{"n_layer": 12, "n_head": 3, "n_kv_head": 3, "parallel_block": false, "init": "normal", "lr_head": 0.00882, "decay_fraction": 0.646, "decay_shape": "linear", "final_lr_fraction": 0.0, "seq_len": 512, "train_tokens": 1343000000}
MLP neurons of a small language model. Each row is named by its layer, matrix (up: input weights) and neuron, and shows model dimensions 320-511. Each number is 128 + 24 x the weight over its row's rms, rounded and kept within 0 to 255. Numbers have three digits each.
After each neuron's rows, "fires after" lists the tokens most often just before its 100 highest values on Wikipedia text that the model never trained on.

L5.up515:128093135128152121108118144122142144129141159139159145127105089143098160132163163148121111133144121155112115162180132100131147107147093144157150132125144118139078075164137124117098102143169168141086101128119143089119103116099152167141088138155142108133164167115135100141106138143114125108143133138106116136088070143122119130161130069141095142126123126124147120107163122115142155119124128094150125155100131148149085119122090113132136083091103150141111089115128133161130112148112108162144107131106107122113114150155130091138145140135113121136160128131083118108139148161134145126
fires after: " and", ",", " where"

L5.up1471:156121119133137154129118151176127128161137121164148163160150138119172110138072169156104177137177131130153145134116112155124140130134159080149150104113129121156167128157079113117130123103139114121118078143176103122118092076151113166122151136140157138130128101151141118132131137143129121080140060108116109120183126106127131123124143129118105111120128115121158102105149109141149183162109142176114105082152107099077084102108148129113138132163144139156139134150118129121156110106133095162128103107117119088101170118139123139141171139138154167112114124094138120112144122133149134107
fires after: " the", " The", "The", "0", " a"

L5.up1159:109172113141103156167111125092104167137095112074119126100105146148103109113161157108110114123132155104136124152135155149155161097086154169103168139147118095156100174086164129115121120116132126136127146124131115086088134093203176129080128106142142105142163159113150115115099117108144120147179133108075115126142109079115114116127157091142139138158142115111124156113103132177123090153154170121144081139127115165118104077122167122109156149104132147130115111145095140120144119150144140112117139082113114087158130108100144154143127102127119114119108147160124135105194108139137127112
fires after: ",", " (", " United", "'s"

L5.up1006:125154133147141150161142153137127116146090094149144121108128144154087066139132135161127127118149110128114167129122155140126126130125067201108151121123148115115126110138154113123096104151141109150117144134126102134104071141155140149138128160120122160114120151146152146130119122112120187066130143148079106113109128116130089141112111115124089137127165099099105206119144093148146157163162181121114104139136173133115141132164122095165150188103094143102149093095112105165156122142131112141122121108129140162097107124103144133118133139101100098164129157120090121126112142114134109114
fires after: " |", " (", "-", ",", ";"

L6.up873:129100148112133088140119128135178105112134157142127133089128083127132147128079104124076148127153149104152143117100126097114132111164118135161123083113120115105110118136173160095166084128123110116108142094107110099145140117126117144111115116151104129114126145092127120176133144130094114092146122111151142106139135120109119112134135111141150086128160138116126125108135117111116156131139145144135137164091119125160099131160120108130113086170136112107111126134140113083131153124110160148117088121104117144093105124139177143118145091113133134169127092151134122104145089131109126145
fires after: "2", ".", " and", "4", "3", "5"

L5.up248:137129123134140160144092133119157125072146141129142148099129126136092135143148123126111095099118141143102107130142117131174162145134145133118138158152142080127129118081172123135137123111149137174135123195150142133161110140114105125114079143097092116130124110102101104132118083117177111168132120126196097128163071131127128065131144126113128108122122093103146126160146096175128145150169141144125079099106112160119092124107095141141099139114142089094117154111157140133164118133146157124146096139137135131174142122116136112163093154107130116096116129132118165182148142120099109131
fires after: ",", " is"

L5.up1384:123099146112075124129133149130134180117117085149109118143125156175134133125117127153117144160150131156120123134105095092122100135139138146090103127135168135128087159136126114140125137113096141161088118153134113127089086112114118153112155132135134127142154102151146125109102070099136156106126123095120145153111116117168129149193128068143136152092104156128172143095123135180097168107141150144070138136087134146100151115123143092087163117098135113135111123130122126132145101125097131138148164130121156122079160112162138128125124121104175129149127104149156124140118124124143116106
fires after: " the", " (", "The", " and", "=="

L6.up434:153139098158122123114136109164176114160118127142132149157095119133126106136110119149126183167138130131134106110142098144146105147133163111152133079139103145125139149113120115097096099144114130158109147123095154138107112088139131152092110098135113103137116132136157125143140117147148114160104133142093125104142122132147117118108129131129153110162128114115131107111122113156137127148127173093097177136130135101085103120118123129063172135111160135101123101142096102105168085133144129156184146144121146149109124147126087114131145123130134161116142093091130171130140143102088122179
fires after: " the", " known", " called", " as", ":"

L6.up1002:096138105121132125104130132135136120129167083126132130119133100164142141127095113125116112120156073138144095104131108165142115105110108149163125113106144126135096105113135114160133135135092163104092111098124132086132129138174141127115115162130129157111151125092132141140159135119150090103169097112139090065174136143138128103116100140101161125141157079136156135152079140150143136103142104103098151134132104124165088127096132125102110096111151081137139134171125152102138151147083134144178141132140109106112140154141138109117155102122119128143112149167127101142128103133136183120
fires after: " |", "-", ")", "3", " Online", " "

L5.up1282:160120147110133102141095184098071130123183169190129128149140114180154126157122116152095155131154112132117129093152084128095148126116151143106129093130109154115129096142143130134113111148132143152151121084092145090086133109115120129137105113123125124147147168119146132114124126155093126114157122101129141133151151126122176133123127109109074099101090116128235124074107116125139148126120161124091109114149148136106105144163144130131169147100164148149117156133135151160176135133129118143121114145152079105116097107108186129139125088122141121119119184102105136077120105147127144071
fires after: " the", " a", " and"

L5.up1498:095183115114120159135117140125154122153163112148124106114144122148133091128115114151148127112123103105095145153087063125095117153132120099127107132140100125113103104166195149146130143133069126107084168133163141126118168114139157091178138096148173160116110096129124156168158118107154141197122120100160130096127155108147136114086107144106132130155162138082162110139115112163145156115132136156084120085107111095124128135146148151121130082102120134090134117141136093104109137131117145123138115110136119163185106147103106116133188130122145137139143138115169101132146129113113114091
fires after: " ", "4", "3", "1", "5"

L5.up1270:160138130172127109106087105171150138103139091190115139098152117137164118147136172126111117114131113143134099162137130063132107119129123095142101105116133173117134111116151130140106139155129156166167122124148114120138093152133171104144157124124145094150159153124153082154101091114103139109153134140117036139103121143151107121136153085103144087151100100151158148159112171121110152149086141144167167136107123103175127113131117109128115094208121104100163167143138150169109107150135195177137124115100105143155134145129102095183125102134130098133189095164131109141134121108106113130
fires after: ",", " of", " to", " –", " the"

L5.up62:097110124104153150164101149111124097141150146155136146132092137129114116117082176121111095091127114154156113108112136176105159126168174136110134137148099123138150145163184115143171137112147156115123112134160141098115098116125085156145097112125130160125152145130104153143149122151117116101161108141101109129136104134138101159114115181154130094143101125165141164130130125130157157147089144109122111074120108105102126155113099117106111113157164125185125097120191148134144120142111137147149115147116093129110127118144144088126124123153147124126116113124118084119143112147193149126
fires after: " the", " |", " ", ","